{"n_layer": 14, "n_head": 3, "d_mlp": 512, "norm_place": "pre", "norm_eps": 1e-05, "parallel_block": false, "init": "trunc", "init_std_up": 0.0495, "final_lr_fraction": 0.0, "batch_tokens": 16384, "doc_mask": false, "steps": 9882}
MLP neurons of a small language model. Each row is named by its layer, matrix (gate and up: input weights; down: output weights) and neuron, and shows model dimensions 16-111. Each number is 128 + 32 x the weight over its row's rms, rounded and kept within 0 to 255. A neuron's up and down rows have the sign that makes its largest values positive.
After each neuron's rows, "fires in" lists the words (lower case) most often at its 100 highest values on Wikipedia text that the model never trained on.

L2.gate202 [102 148 132 129 112 118 161 142 145 156 122 179 144 186  79  70 134 113 137 101 117 146 137 124 112 105 147 198 112 172  98 134 105 110 162 128 128 133 100 165 112 173 134  86 115  82 102 130 154 133 136 141 160 203 141 156 125 139 173  95 117 119 167 108  87 171  98  92 129 108  99 179 113 178 111 114 110 111  79  64 112 136 123 144 147 122 131 149 125  93 213  83 109 166 146  82]
L2.up202 [135 132 151 114 100 157  94 126 143  99  81 183  56 121 137 104  56 121 136 114 158 123 101 116 117 155 109 149  78  32 113 117 126 126 113 136 142 142 143 119 133 207 123 143 145 115 112  93 166  85 104  63  99 135  97 124 110 118 107 138 150 127 156 159 163 146  82 196 156 101 128 103 143  41 152 156 137 124  91 119 147 201 129  97 122 136  78 129 144 122  83 191 122  52 104 148]
L2.down202 [115 115  99  92 177 186 106 145 156 128 121 117 118 171 157 142  58  75 199 123  37  95 133 127 139 114 112 118 138  76 109 182  89 134 148 134 165 159 110  99 110 138 119 103 167 102 147 146 181 112 136 107 171  87  74 142  57 113 115 123 142 138  97 106 126 120  95 106  92  74 128  81 149  84 100 157 158 130  97 131 100 172  73 138 160 175 110  99 134 166  56 126 126  97 144 140]
fires in: "station", "located", "near", "building", "in"

L2.gate256 [140 113 163 158  80 158 169 145 131 160 176 215 157  55 110 145 109  96 127  94 156  73 102 140 167 110 130 161  88  91 189 151 155 154 157 131 148 166 118  97 152 172 142  91 140 149  98 136 170 140 115  91  84 131 166 154 118 157 120  75 159 176 140 126 127 145 130 135 162 150 123 190 104 161 158 171  73 134 154 123 123 161 130  77  50 105 114 100 171 184 102 109 107 110  64 173]
L2.up256 [171 132 134  74 153 122  86  90  92 115 141 109 140 121 148 142 146 115  82 128 147 152 109  87 163 178 197 120 143 160  41 134 140 142  95 153 100 160  64 129 123 131 127 118 149 121 132 138 128 132  81 107 132 108  77 129 180 123 111 146 176 124 121 151 125 115 142 150 114 196 123 168 116  92 125 122 121  97 103 162  49 169 171 164  89  81 171  89 139 190  93 122 122 136 108  85]
L2.down256 [144 130 120  84 135 192 149  76  68  84  98 129 103 176 131 126 126 107 145 160 171 185 130 143 115  77 127 110 128 128 168 139 118 130 100 138  73 147 132 158 139 144  83 153 121 126  92  99 111 136 175 144 119 101 169 144 111 120 180  61 134 126  87 106  94  74  69 111 163 147 163 124 175 121 105  99 119  98 122 175 167 183 123 100 129 113 129 101 199  83  79  52  93  87 216  52]
fires in: "it", "them", "themselves"

L5.gate385 [159 129 163 164  86 120 202 112 203  87 121 136 114 120 146 149 107 168 137 112 108 117 119  80 147 149 105 128 175 141 146 128 112 111 139 167 122 110 127 124 115  83 115  87  93 160 144 136  91 164 119  79 167 176 127 108 135 163 142 159 135 142 110 126 157 128  84  77  57 113  82 146 147 134  45  64 117 127  85 106 160 115 180  53 124  64 155 123 137 177 156 191 151  77 126 112]
L5.up385 [ 72 138 114  92 124 149 141 114 136 149 131 135 131  94 115 158 170  68 148 151 168 122  77 144 183 119 154 195 103 114 111  73 171 129 160  51  84 158 125 139  89 167 145  84  99  85 189  52 118 126 152 109 107 159 139 125 168  93 154 116  80 133 108  84 171 102 120 130 105 134 129  67 159 188 144 143 135 138 149 164 106 168  66  99 170 140 146 149 103  98  99 108 133 109 160  62]
L5.down385 [ 55 155 175 117  90 129 130 130 130  97 128 152 100  91 199 138 105 143  82  76 144 148 187 115 175 164 120 135 108  83 188  90 118 116 141 216  91 106 138 167 173 141 124 136 103 149 103 181 117 170 136  73 111 116 119  90 121 152 116 137 160 149 129  90 105 163 107  94 113  93 147  96 127 207 102 107 130 112 131 155 120 112 182 147 142  88 165 127  94 134 158 124 144  97 141 187]
fires in: "national", "prime", "state", "republican", "community", "europe"

L2.gate273 [136 130 103 137  58 149 152 177 183 167 161 166 111 207 178 158 181  81 159 123 147  73 120 140 157 125 158 120 129 122 146 151 102  97 179  94 118 159 181 114 180 138 109 170 173 108 119 149 150 137 130  97  76 162 134 107 132 132 182 100 172 159 146 126 123 104  78 154 157 116 159 181 134 116 149 137  68 145 146 117 151 109  60 105 153 150 134  87 161 127  89 111  94 128 135 116]
L2.up273 [ 92 121 136 131 169 110 160 121 162  84 112 125 136 150  75  83 129 100  81  24  57 108 104 103 100 128 197  99 112 134  87 119 171 132 124 136 145 155 178 117 164 136  71 156 133  64 107 147 111 128 144 136 107 135  84 151  72 124 102  66 148 137 115 158 185 136 175 160 138 130 159 161  53 107  92 158  91 104 108 154  97 176 111 145 150 126  90 153 149 124  93 149  95 167 144 117]
L2.down273 [114  95 150 131 133  82 169 168 139 128 128 148 137  96 169  84 119 143 160  40 116 110 123 143 128 153 145 125 144 144  95 114 133 151 147  90 115 136 135 115 223 143  64 152 128 123 112 142 132 129 127 182 103 132  83 161 130 106 155 114 129 131  63 156  92 129 127 171 155 138  78 150  95 106 129 176 116 111 107 127 199 145  92 151 147 121 126 173 148  98 105 171 186  94 132 191]
fires in: "where", "when", "because", "after"

L2.gate68 [164 185 105 129 119 104 193 126  66 139  80 122  94 174 104 114  95 129 148 127 148  83 152 126 174 118 144 104 128 182 206 144 110 147 154 119 121 158 153 152 113 102 196  89 114 162 133 134 135 161 193 168 131 148 163 144 178 141  80 127 125 144 120 168  89 152 119  75 141 190  99 100 114 119 172 147  76 142  63 146 112 138  95  77 148 135  80 181 155 113 133  98  83 113 137 102]
L2.up68 [119 157 187 129 148 132 160 112 145 132 140 107  64 155 136  97 102 122 174 145 111  76 147 137 169  77 156 108  95 210 119  86 215 111 130  92 114 101 109 130  94 110  94 132 118  97 166 140  95 151 169 166 179 107 201 132 145 143 116 154 166 135 128 142 142 115 211 113 199 127 157 147  86  89 127 149 114 135 161 113 140 123 136 100 126 143 101 125 157 105 105 190  50  88 186 161]
L2.down68 [103 219 131 102 156  86 135 119 117 111 101 116 164 181 115 160 100 141 138 119 149  37 112 113 149  80 115 155 145  80 114 134 124 148 113 143 202  87  94 141 135  82 147 124 131 179 124 133 145 143 148 120 167 137 140 132  65 126  63  94 122 142  81 117  69 101 146 139 129 109 161 103 111 133 156 139 105 143 158 124  94 129 131 101 182 112 127 178 179 118  83 115 115 127 170 141]
fires in: "by", "as"

L2.gate10 [121 176 109  74  88 122 160  98 129 182 124 127 159 158 105  95 146 122  78 152 142 102 154 126 100  79 167  87 139 174 147 145  90 107 169 132  86 134 100 108 135 106 140 123  89 179 170 117 153 164  85 155 161 184 125 136 159 161  90 159 137 139 123 101 151 142  81 105 113 222  75 166 150 123 160  93 111 116  74 117 135  82 123 126 105 136 103  78 126 136 100  90  92 133  58 130]
L2.up10 [135 158 107  88 131 121 141 119 163  68  79 136 126  65 116 163 113 128  71 126 107 216 133 141 109 127 178  98 127 154 124  94 168 124 105 150 102 107 113 132 180 131 132 137 117 136 109 129 143 107 104 111 161 124  76 157 122 169  73 123 140  96 135 135 128  69 116 113 105 113 134 165 210 108 130 129 102 148 131  89 114 154 112 124  90 163 123  75 113 124 115 138  63  62  93 236]
L2.down10 [ 56 148  44 117 170  97 130 125 123 166 152  65 138 136 124 178 124 122 116  98 131 103 154 108  84 149 105  77 159 154 105  90 151 129  84 169 180  99 167 102 135 110 122 132  87 117 130 130 143 115 188 159 169 114 113 154  91 177 121 134 130 114  69  76 122  94 130 119 106  67 131 141 160 140 115 220 102 143  69 135 173 143 154 114 147 150 162  78 165 115 157 109 137 132 110 157]
fires in: "be", "best", "behind"

L2.gate111 [138  92 145 156 134 194 143 106 148 104 128 134 134  84 197 175 116 173 100 111 131 116  98 173 157 139 154 132 172  98 102 141  93 172  96 129 140 158 167 158 120 134 132 113  83  82 117 176 137 179 201 178 102  86 105 124  90 178 115 114 154 158 152 107 108 155  88 140 109 148 154 123  85  77 100 151 102 149  69  90  76 139  78 110 128 134 132  99 158 135  86 155  85 131  56 125]
L2.up111 [121 142 145 138 157 140 158  92 120 120 167 189 211 100  95 107 136 156  90 143 133  71 131 140 131 167 116 160 113 212 141 183 142 137 124 121  71 173 141 157 121 113 143 112 137 110 104 136  91 158  73 126 141 137 121 138 117 100 162  63 121  99 152  84 129 144  98  55  66 155 176 103  88 135  75 168 123 129 120 124 122 114 154 164 162 118 141  77 165 131 149  83 145 162 128  58]
L2.down111 [181  94 161 102  96 132 144 122 152  50 107 137 159 125 132 129 136 125 135 170 112 135 168 161 135 199  92 135 142 123 130 106 143 166 133 109 168 128 112 133  74  37 131  83 101  98 126 116 104 111 149 105 136 162  46 159 121 137 131 134 164 171 142 124 105  80 123 136 170 108 159 144 120 142 112  91 133 105  84 197 163 132 157 151  92 113  95 115  46 168 132 145 166 159 177 159]
fires in: "them", "such", "themselves", "these", "means"

L8.gate43 [116 116 150 155 129 173 124 170 178 117 108 144 115 130 130 124  91 171 134  90 145 149 134 136 180  56 163 114 159 159 120 197 126 142 119 100  66  86 115 114 112 114 117 174 108 122 117 109 144 114 139 165 130 146  83 121 103 134 136  90 143 114 132 109 132 178 125 113  97 171 124 120 113  88 164 162 173 154  93 148 140 114 120 101 231 184 135 133  80  75 156 106 173 114 171 117]
L8.up43 [171 117 134 148 119 164 157 107 159  90 144 161 109 198 120 107 166  99 117 125  85 104 106  68 158  88 201  90 161 144  71  70 168  48 144 137 179 114 112  84 169 122 128 145 114 167 155 142  20  78 156 127 130  71 166 108 139 104 135  95 123 126 127  92 115 153 137 136  99 180 133 174 132 180 113 144 176 185 179 130 139 176 152 141 135  76 108 152 124  85 112 131 129 105 172 105]
L8.down43 [ 93 117 118 137 170 160 131 108 186 166 165 143 181  71 125 150 145 144 134 106 171 114 173 141 115 126 122 147 173 156  98 113 114 101 164 144 157 128 141 136 179 138  39 139 101 136 102 139 144 186  67 163 154 188 138 146 126 205 100 154 109 161 103  72 145 119 137 125 183 113 111 131 130 151 147 125  91  63 101 137 102 103 113 136 151 174 163 116 154 111 131 142  82  91 112 120]
fires in: "of", "and", "sports", "runner", "running"

L2.gate75 [135 127 173  96 118  88 159 167  92 109 132  93 197 107 117 136  89 164 116 168  94 162  94 144 185  69 162 150 139 130 135 139 175 157 134 101 129 189  91  76 138 137 116  65 141 140  84 182 157 161 133 106 100 131 154 130 149 141 155  58 145 174  70 108  93 102 101 151 107 163  93 153 124 112  90 176 139 146 158 105 124  87 132 109 183 125 118 165  72 178  75 140  86 118  98 139]
L2.up75 [ 75 125 129 129  60 177 128 147 148 133 121 139  84 155 112 147 160 129 153 110 141 102  73 127 154 156 157 210  82 145  84 168 110 102 147 108 131 122 113 162 148  95 107 123 147 150 130 112 129 138 129  88 104 161 157 158 175 135 101 147 125  96 123  82 110 175 142 122 115  93 157 153 127 123 159 205 105 149 102 123  63 106 117 131 125 140  86 184 150 163 130 131  93 146 158 159]
L2.down75 [159  95 139  98 130  76 207 111 137 110 182 142 152 155  87 135 155 165  90 139 140 123 142 159 112  97  91 162  88 159 127 135 109 108 137 116 124 142 132 139 157 175 175 143 103 135  78 148 147 129 172  95 131  89 122 112 103 112  69 145 101 162  88 138 129 131  92  96 161  65  76  99 112 171 141 130 151 157 133  95 164 160 136 127 173 151  89 191 139 167 103  47 173  93  84 127]
fires in: "as"

L2.gate362 [137 176 132 130 183 141 125 145 109 188 111 113 127 167 123 115  72 166 138 129 117 116 111 109 116  95  80 129  94 133 180 166  94  94 120 131 135 107 131 156 156 114 139 128 115 120 149 169 176 153 254 150 130 181 176 154 156 146 120  85 149 151 203 148  96 142 100  86 122 122 156 131 133 120 175 167  93 106  83  89 102 118 119 132 170 117  86 103 137 153 120 125  64 159 152 117]
L2.up362 [128 100 103 136 127 116  87 117 149 168  85 145 135 144 110 120  98 164 194 108 134  62 133 155 119 133 137 135 124 115 106 118  86 137 162 131 209 107 129  89 127  93 153  96 132 111 116 171  73 154 135 139 156 135 137 125 132 131 163  58  81 142  71 121 117 165 155 158 115  93 108 180  65  90 151 152 117 148 184  77 113 181 164 145 159 165  89 154 176 103 101 129 161 151 123 139]
L2.down362 [ 93 172  71 138 134  91 160 125 141 126 153 104 113 148 118 117 117 138  91 150 132  36 122 145 137 135 131 139 141 111 135 107 103 115 158 143 143 113 129 112 162  77 108  95  55  97 104 127 144 162 129  90 157 143 169 162  90 111 113 101 139 143  81 135 102  57 161 143  85  75 144 154  72  98 126  88 133 131 240  96 194 117 134  84 151 131  90 151 181 138  78 165 113 153  98 142]
fires in: "by", "in"

L6.gate484 [130 160 164 115 165 144 176 127 181 131 135 167 128 128 101 112 126 100 166 131 164  91 154  80 107  56 152 124 122 116  81 105 150  97  91  89 118 118 159 113 149 171 135 138 118 147 120 117 171 176 159 119 166  65 118 122 119 111  98 103 133 192 139 142 129 146 120 157 118 135 121 131 171 105 116 146 148  85  76 126 111 173  89 142 200 152 162 159 111 109 125 183 132  87 108  98]
L6.up484 [ 94 156 155  78 109 150  98  94 105 136 154 115 125 117 129 134 162 147 127 107 178  52  59 154 149 226 175 158 104  90  95 169 142 163 168 123  83 156 204  94 141 144 115 200 208 119 156 119 142 166 181 159 130 132 147  79 106  87 174 100 128 150 172 140 109 126 125 129 138 134 112  90 129 127  78 200 165  85 176 158 172 155  81 141 182 125 138  99 155  90  87 137 133 169  97 134]
L6.down484 [ 78 108 126 147  87 147 190 127  62 107 143 162 153  71 167 148 133 146 139  57 126 165 197 141 141 164 179 117 112 123 151 126 163 150 127  86 131 140 196 123 138 124  83 125 116 137 136 135 156 125 124 149 148  47  93 103 130 106 127  98 139 127  91 122 121  94 164 156 152 117 116 117  83 153 111 201  80 154 111 129 135 115 107 150 141 122  87 158 133 126 142  37 148 115 147 159]
fires in: "when", "time", "although", "because"

L2.gate201 [142 132 115  84 108  88 119 115 149 136 138 113  78 116 109 138 126 119 141  91 185 189 123 113 139 138 112 127 120 118 149 137  92 126 154 142 129  96  98 117 143  43  65 141 141 107 162 111 128 143  95 101 142 153 124 136 142 139  93 159  85  81 122  81 125 148  88 134  96 165 125 134 157 143 114  82 136 106 154  94 113  76 127  95 190 201 124 128 113 139 117 183 110  68 108 135]
L2.up201 [142 118  94 162 137 141 186 113  79 143 142 107 154 117 168 143 114 165 209  95 167 181 131 162  81 134 158 114 147 178 117  71  80 158 112 145 118 125  71 127 106  73 103  89 142 165 137 105 126  91  73 141 183 118  82  87 107 161 147 129 164 126 132 112  90  87 130  63 114 136 130  77  94 128 147 101 159 152 156 117 134  82 115  82 146 119 135 139 131 124 150 153 125  96 143  87]
L2.down201 [137 110  68 131 117 127 159 112 165 144 196 137 155 114 144 122 120 101 142 131 138 145  85 176  74  89 119 104 145 104 104  88  82 151 153 130 161  67 160 136 136  46 154  69 141 147 144 111  90 123 131 121 158 173 108 140 132 157  97 154 114  87 121 110 137 108 115 173 154 103  92  92  57 125  79  83 190 136 165 128 161 142  84 133  89 152 177 133 105  91 126 132 139 167 123 116]
fires in: "running", "summer", "middle", "runner", "dropped", "narragansett"

L10.gate379 [ 89  94 163 216 133 150  96 142 146 163 115 132 196 185 145 173 120 139 122 182  98 111 113 139  76 111 171  80  89 135 171 119 150 123 123  79 117 152 178 103 155 143  95  96 122  94 128 180 121  86  82 125  90  93 116 161 103  90 141 123 130  82 155 137 168 139 174 186 139  95 171 110  96 172 122 178 147 123 159  76 140 151  41  93 127 128 119 121 117 126 142  89  77 128 112 104]
L10.up379 [109 140 111 161 132 186  87 177 149 109 125 163  66 141 164 118 109 122  83 121 104 121  98 113 137 148 136 125  87  96 137  66 156 191 166 160 114 108 167 125  76 164 167 101  95 125 132  99 124 194  79 161 114 141 142 171 114 122 146 160 105  99 138 139  75 151 116  78 173 130 186 119  82 138  94 122 144 103 146 125 154  93 106  92 106 173  69 161 108 147 132 173 111 104 116  98]
L10.down379 [197  91 142  82 168 147 211 180 116 155 136 165 175 115 106 118 156 140 186 124 173  96 110  91 110 136  91 159 131 127 129 153 137 182 104 131 119 123 176 128 135  97 150  85 115 118 153  79  84  89 107  97 124 141  97 148 172 148  57 133 154 136 188 114 119  79 126  79  77 140 105 141 113 128  76  73 139 100 135 123 138 121 118  98 108 110 182 143 153 125 140 161  98 122 112 231]
fires in: "in", "themselves"

L5.gate442 [ 72 101  94 125 147 100 122 131 157 137  96 137 212  92 123  83 112 136 136  99 108 115 130 118 167 184 113 126 137 102  90 115 121 113 173 121  92 138 176  84 153  97 103 114 134 120 126 145 132 126 106 130  61  63 150 142  81 136 159 124 160 195 101 152 165 159 139 101 145 110 120 131 145 114 160 125 156 116  84 126 187 128  81  92  94 102 132 105 153 172 152 189 166 108 123  77]
L5.up442 [119 131 139 122 123  98 129  90 141 132 135  63 227 194 150 188 101 119 127 127  82 173 115 116 128 175 136 114 149 163 132 151  66 132 184 181  94 124 106  93  91 105 139 139 145 110 136 118  88  85 125 109 118 124  88 137 178  72  48 103 139 156 151 119 153  73 122 125 146 117 119 118 166 145 105 159 105 111 126  77 136 127 108 141 148 150 108 104 171 135  86 149 105 105 122 137]
L5.down442 [115 140 156  86 169  97 162 210 118  92 158  92 113 187 114 150 123 147 136 158 104 170 124 116 171 123 128  94 134 124 206 150  96  40 124 143 149 106 122  87 129 156 132  73 134 113 163 147 127 113 113  87 149 142 101 150 122 150 160 125  95 115  86  75 152 112 124 129  83  93 197 156 112 148 102 111 125 119 112 143 119 145 109  97 171 125 117 120 124 123 119 109 125 153 199  98]
fires in: "who", "which", "it", "kg"

L2.gate474 [171 181 131 118 126 180 187  79 142 139 116 146 118 137  83 143 129 127 146 149 138 141 165 129 147 156 150 167 126 205 163 179 147 147 139 115  95 143 117 151 131 145 148  72 112 101 184 154 161 110 150 143 104 135 154 118 148 155 159 126  89 141 135 103 120 108 153  96 135 111 168 125 130 121  86  85  58 117 105 127  57 117 171 115  95 110 150 102 134  62 153  60  65  91 135 193]
L2.up474 [132  97 126 150 153 136 148 131 103 124 128 121 162  83 132 131 106 141 110  81 125 120  81 186 126 157 161 167 116 152 170 125 172 133  27 106 147 150  59 106 111 210  94 120 125 125  92 119 136  28 115 131 179 109 149 106 188 174 141 161 129  84 104 102 199 123 118 161 162  83 127 140 140 158 123 106 105 127 148  68 118 144  76 110 147 117 102 128 146  83 138 150  91 125  82 178]
L2.down474 [ 82 111 145 102 131 129 137  94 149  84 137  83 135 152 162 143 133 109 135 143  48 109  75 150 115 135 112 201 111 112  97 118 172 115 156 121 141 232 141 112 150 144 123 182  50 136 115  96 145  85 111 152 121 144 129 146 150 176 162 138  71 102  87 132 108 125 118 115 134 143 165 136 154 158 146 160  75 125 134 136 184 178 174 148 161 126 140  81 119  97 127  99 139 115 123 127]
fires in: "be", "being", "best", "was"

L9.gate234 [150 145 139  78 123  88 133 115 190 122 119 136  83 125 181 141 147 134 120 122  97 143 142 102 168 173 114 114 123 160 128 120 115 137 119 110 116 158 161  95 109 147 123  90  87 116 173 121 101 173 109 127  65 149 131 147  85 107 167 147 149  92 195 140 144 166 131 134 126 126 166 100 149 103  79 112 167  86 173 128 134 106 155 123 138 146 120 140 180 220 140  83 208 149 103  69]
L9.up234 [116 103 106 131 115  67 134 144 154 178  91  96  84  83 118 154 103 124 108 117 128 119 198 112 175  68  96 145 176  99  72 109 178  63 144 155 121 135 181 112 109  96 125 163 118 142 158 124 116 176 169 120 129 134 122 118 124 118 125 195  93 105  87 115  81 134 170 148 141 156 134 176 111 128  71 183 131  83 187 146 131 116 144  77 168 193 159 114 131 128 203 129 136 147 161 134]
L9.down234 [130 109 163 157 119 136 160 143 127 156 100 119 155 145 158  56 137 129 196 115 105 148 136 146 137 187 110 112 145 122  41 101 133 131 169 131 133 150 172  41 180 136  88 185 110 108 100 158 140 147 128 106  98  90 175 110 185  96 100 146 166 140  73 120  97 111 124 122 146 120  98 141 172 182  84 131 180 112 129  90 103 113 132 113 178 140 144 159 174 174  84  84 129 155 133 131]
fires in: "john", "charles", "william", "robert", "edward"

L2.gate172 [111 165 213 135 131 131 149 145 125 132 121 130  87 105 126 167 136  75  98 102  81 118  69 150 118  71 135  78 145 118  95 176 129 108 181 190 161 136 132 105 147 146 119 120  82 113 158 136 186 166 141 112  70 144 118 141 175 161 148 120 145 177 160 162 109 211 129 118  73 161 171 122 119 125 108 108 128 133 126 132 150 175 113  79  82  75 113  76 124 144 124 114 100 145  98 103]
L2.up172 [122 151 147 142 114  96 126 141 137  58  87 165 127  41 110 186 125 133 117  39 126 132  97 189  85 142 113 128  90  92  91  94 137 123 111 164 176 160 145 114 110 134 144 130 151 115 131  89 134 114 111 100  92 124  92 119 178 113 154 168 141 105 140  79 184 123 124 102  69 163 118 116 131  99 120 125 158 115 184 153 129 167 127  49  86  67  67 114 182  99 111 174 125  80 106 188]
L2.down172 [120 165 153 146 130 107 157 127  60 128 128  68 116 124 144 126  41  96 125 124 142  75 138 157 101 157 127 141  79 151 155 148 140 163 135 141 138 184 191  95 137 129 155 141 124 175 121 161 150 115 118 112  84 100 127 132 114  89 122 139 196 162 114 168 173 103 130 147 138 136 134 142 156 135 131 110 113 123  81 186 164 139 106 127  69 127 161 162 113  73  85  65 113 171 114 137]
fires in: "them", "him", "themselves", "himself"

L10.gate219 [ 74 200 147 158 110 165 123 138 110 172 152 123 158 102 174 124 129 165 159 140 197 103 179 166 155  92  85 155 148 117 150 130 157 113  93  60 169  89 132 155 142 128 131  58 126 118 150 139 163 104  74 148 163 129 101 160 106 161 119 111 121 127 116 152 122 110 122  84 113 184 104 175 135 106 146 162 112 142  73  73 179 123  77 107  76 109  89  50 136 120 121  91  83 168 121 141]
L10.up219 [178 131 105 184 159 165 148 153 164  68 144 172 141 100 103 155 150 160  79 150 136  85  92 255 144 153 173 144 125 139 173 139 103 123  78 138 138 103 192  52 128 164 156 120 120 134 109 104  99 136 110  45  83  99 117 185 115 140 129 120 137 101 193 130 176 159 110 140 139 101  68 103 112 163 110 178 140 183 204 114 141 142 116 117 119 100  99 122 130 180  97 116 119 114 114 105]
L10.down219 [ 97 146 114 132  88 142  86  90 116 117 156 157 139  99 162 148 143 154 107  98 114 143 188  85  73 132  85 119 119 109 180  94 143 166 161 203  87 144 160  97 128  98 181 177 136 159 143 108 100 102 132  97 104 171  92 162 161 157 179  99 171 129 112 118 153 148 135  99 138 129 113 121 153  81 138 159 114 105  92 175 127 113 120 172 162 152 181 153 152  99 138 125  93 116 117 167]
fires in: "in", "the", "be", "per", "its"

L10.gate165 [126  91 170  66 145 173 136 108 149 166 149 138 156 103  92 131 124 142 121 114 124  62 119 152 158 131 172 143 135  82  81 164  84 114 120  75 120 117 129 145 129 128 136 143 122  48 127 187 105 187 139 138 136 163 175 144  99 125 130 126 142 138 109 121 155 149 108 165 163 136 174  95 122 102 129 156 104 149 145 155 133  64 148 133 187 140 108 116 137 113  92  74  97 130 144 161]
L10.up165 [106 136 146  93  94 194 137 147 104 114 159  96 128 182 158 110 136 103  48  84 161 150 188 133 160 107 169 172 130 171 145  98 131 128  98 123 165 135 130  82  98 151 116 105 137 100  87 146  94 112 111 163  88 127 127 126 112 134  97 155 140 165 119  92 106 174 187 181 132  86 119 143 113 151 125 132 131 118 138 129 151 164 122 112  84  83 116  91 137  60 128 144 100 143 151 158]
L10.down165 [145 126 108 107 169 157 122 181 131 124 160 120 175 114 122 147 141 149 106 138 138 162 239  56 168 177  97 113 123 133 170  96 139 168 119 120 180 106 173 142  91 146 145 148 115 169 112 165 147 148 109 175 106 147  76 125  67 100 148 121 184 117 142  78  97  37 166 104 143 158 118 147 130 119 139  95 130  96 116 116 201 110 102 139 106 136 130 200 122 138 171 184 107 143  96  77]
fires in: "and", "but", "who"

L2.gate36 [121 152 195 112 145 119 173 123 129 135 154 152 152 157 134 167  62 133 132  99 182  84 143 157 137 132 121  97 114 166 115 187 131 180 139 134 100 156  60 137  94  90  86 109 109 129 138 134 132 201 123 115  86 145  73 178 132 130 118 119 128 161 142 150 118 169 120 113 132 135 152 170 140 115 110  88 118 144 136 143  61 126 136  70 108 113  83 119  89 157 134 106  90 131  57 135]
L2.up36 [170 146 133 167 165 189 168 123 128 148 174 165 167 160 135 106 119 169 143  75 159 100 136 176  89 125 173 108 137 148 123 120 215 132 175 123 158 154 128 114  95 141 175 106  83 146 109 159 123 131 121 145  83 128  99  86 184  84 175 123  91 138 168 137  71 140 113 153 106 162  73 180  77 181  75 167 101 120 146 107 112 104 120 121 115 115 129  97 190 134 142 134 137 189 156 134]
L2.down36 [177 125 173  82  97 132 147 168 136  94 137  83 173 125 149 120 109 115 120 160 170  86 139 184 129 139 117  41 101 136 106 135 183 138 154 136 154 123 134 100 125  76  94 163  75  77 126 114 168 156 185 165 137  93 148 133  88 128 142 136 143 193  63 142 102 161 135 111 174 176  97 137 110 102 116 145 155 144 156  97 103 131 161  82  82  97  98  78 149 126 148  96 134 161 134 196]
fires in: "her", "them", "him", "himself", "themselves"

L6.gate391 [192 137 129 206 115 167 115 175 116 126 107 136 125 189  89 120 196  91  97 125  73 126 101 120 121 134 152 148 126 107 146 111  80 155 168 108  91 107 122 125 162 177 119 127  65  98 203 125  93 125 110 153  94 139 153 146 179 107  91 133 112 125  61 137 112 145  81 151 156 152 133 137 144 134  91 123 103 107 112 118 136  83 162  14 157 152  81 174  75 119 118 107 152 106 152 179]
L6.up391 [ 67 114 154 142 120 141 157 128  91  94 106 103  82 129 179 176 122 142 103 134 102 127 140 106 152 112 144 108 140 139 135 113 146 219 167 137 128 111 137 101 116 120 165 123 204 159 116 147 181 117 148  91  94  83  77  91 208 149 134 107 148 125 124  83 149 163 119 177 130 104 154 114  87 116 130 160 108 175 121  99 115 120 141  88 116  95 120  57  80 146 141 181  80 120 162 134]
L6.down391 [161  95  95 163 136  93 105 140 160 103  82  75 165  90 153  65 125 108 135 160 162 134 118 106 129  55 143 108 126 134 173  74 152  92 133 163 128 103 125 127 124 182 159 123  71 149 178 175  54 200 148 112  97 103 154 145  75 140 124 144 146 128 142 158 159 130 123  95 122 129 139 179 166 100 137  92 185 140 139 149 112  56 157  96 112  83 110 126 120 174 129 121 139 144 105 118]
fires in: "of", "institute", "francisco", "islands"

L2.gate355 [ 90  97 157 132 147  83 107 114 165 145 118 130 120  29 139  87 163  99 122 129 137 137  80 125 177  95  96 113  71 108 127 199 171 132 157 130 148 128  77 139 131 142 102 180  83  82 120 158 148 158 113 125 103 120  83  97 166 145  96 109 142 152 123  41 135 120 169  86 139  85 206  81 106 118  91 136 132 131 169 162 117 140 155 129 138 122 101 145 170 118 169 125  70 154  81 132]
L2.up355 [ 96 100 161 185  96 127 146 166  91 132 147 103 112  71 126 156 145 147  88 107 182  50 146 144 145 146  78  70 123 161  93 192 186 119 111  81 102 133 118 135  78 195 115 152 104 183 115  60 144 142  92 166 145  97 119 107 169 124 112 122 146 149 139 117 143 183  93  86 118 122 174 137  83 124 124 181 148 148 145 159  95  95 115  83  78 165  89 163 168 168 147 173  83 135 143 163]
L2.down355 [ 84  65 167 158 153  95 163 145 151  97 194 188 117  86  91 133 134 176 116  98 109 131 136 123 106 121 118 162 159 149 180  85  97 138 156 111  94 163 145 129 137 179  94 123  79 133 139 158 151 168  94 158 209 144 124  97 118 140  80 210 174 113 134  82  84 152 121 181 123 124 155 149  86 167  91 144  80 136 117 128 146 172 129 224 156 126 119 178  75 134  92 120  69  95 129 175]
fires in: "as", "economic"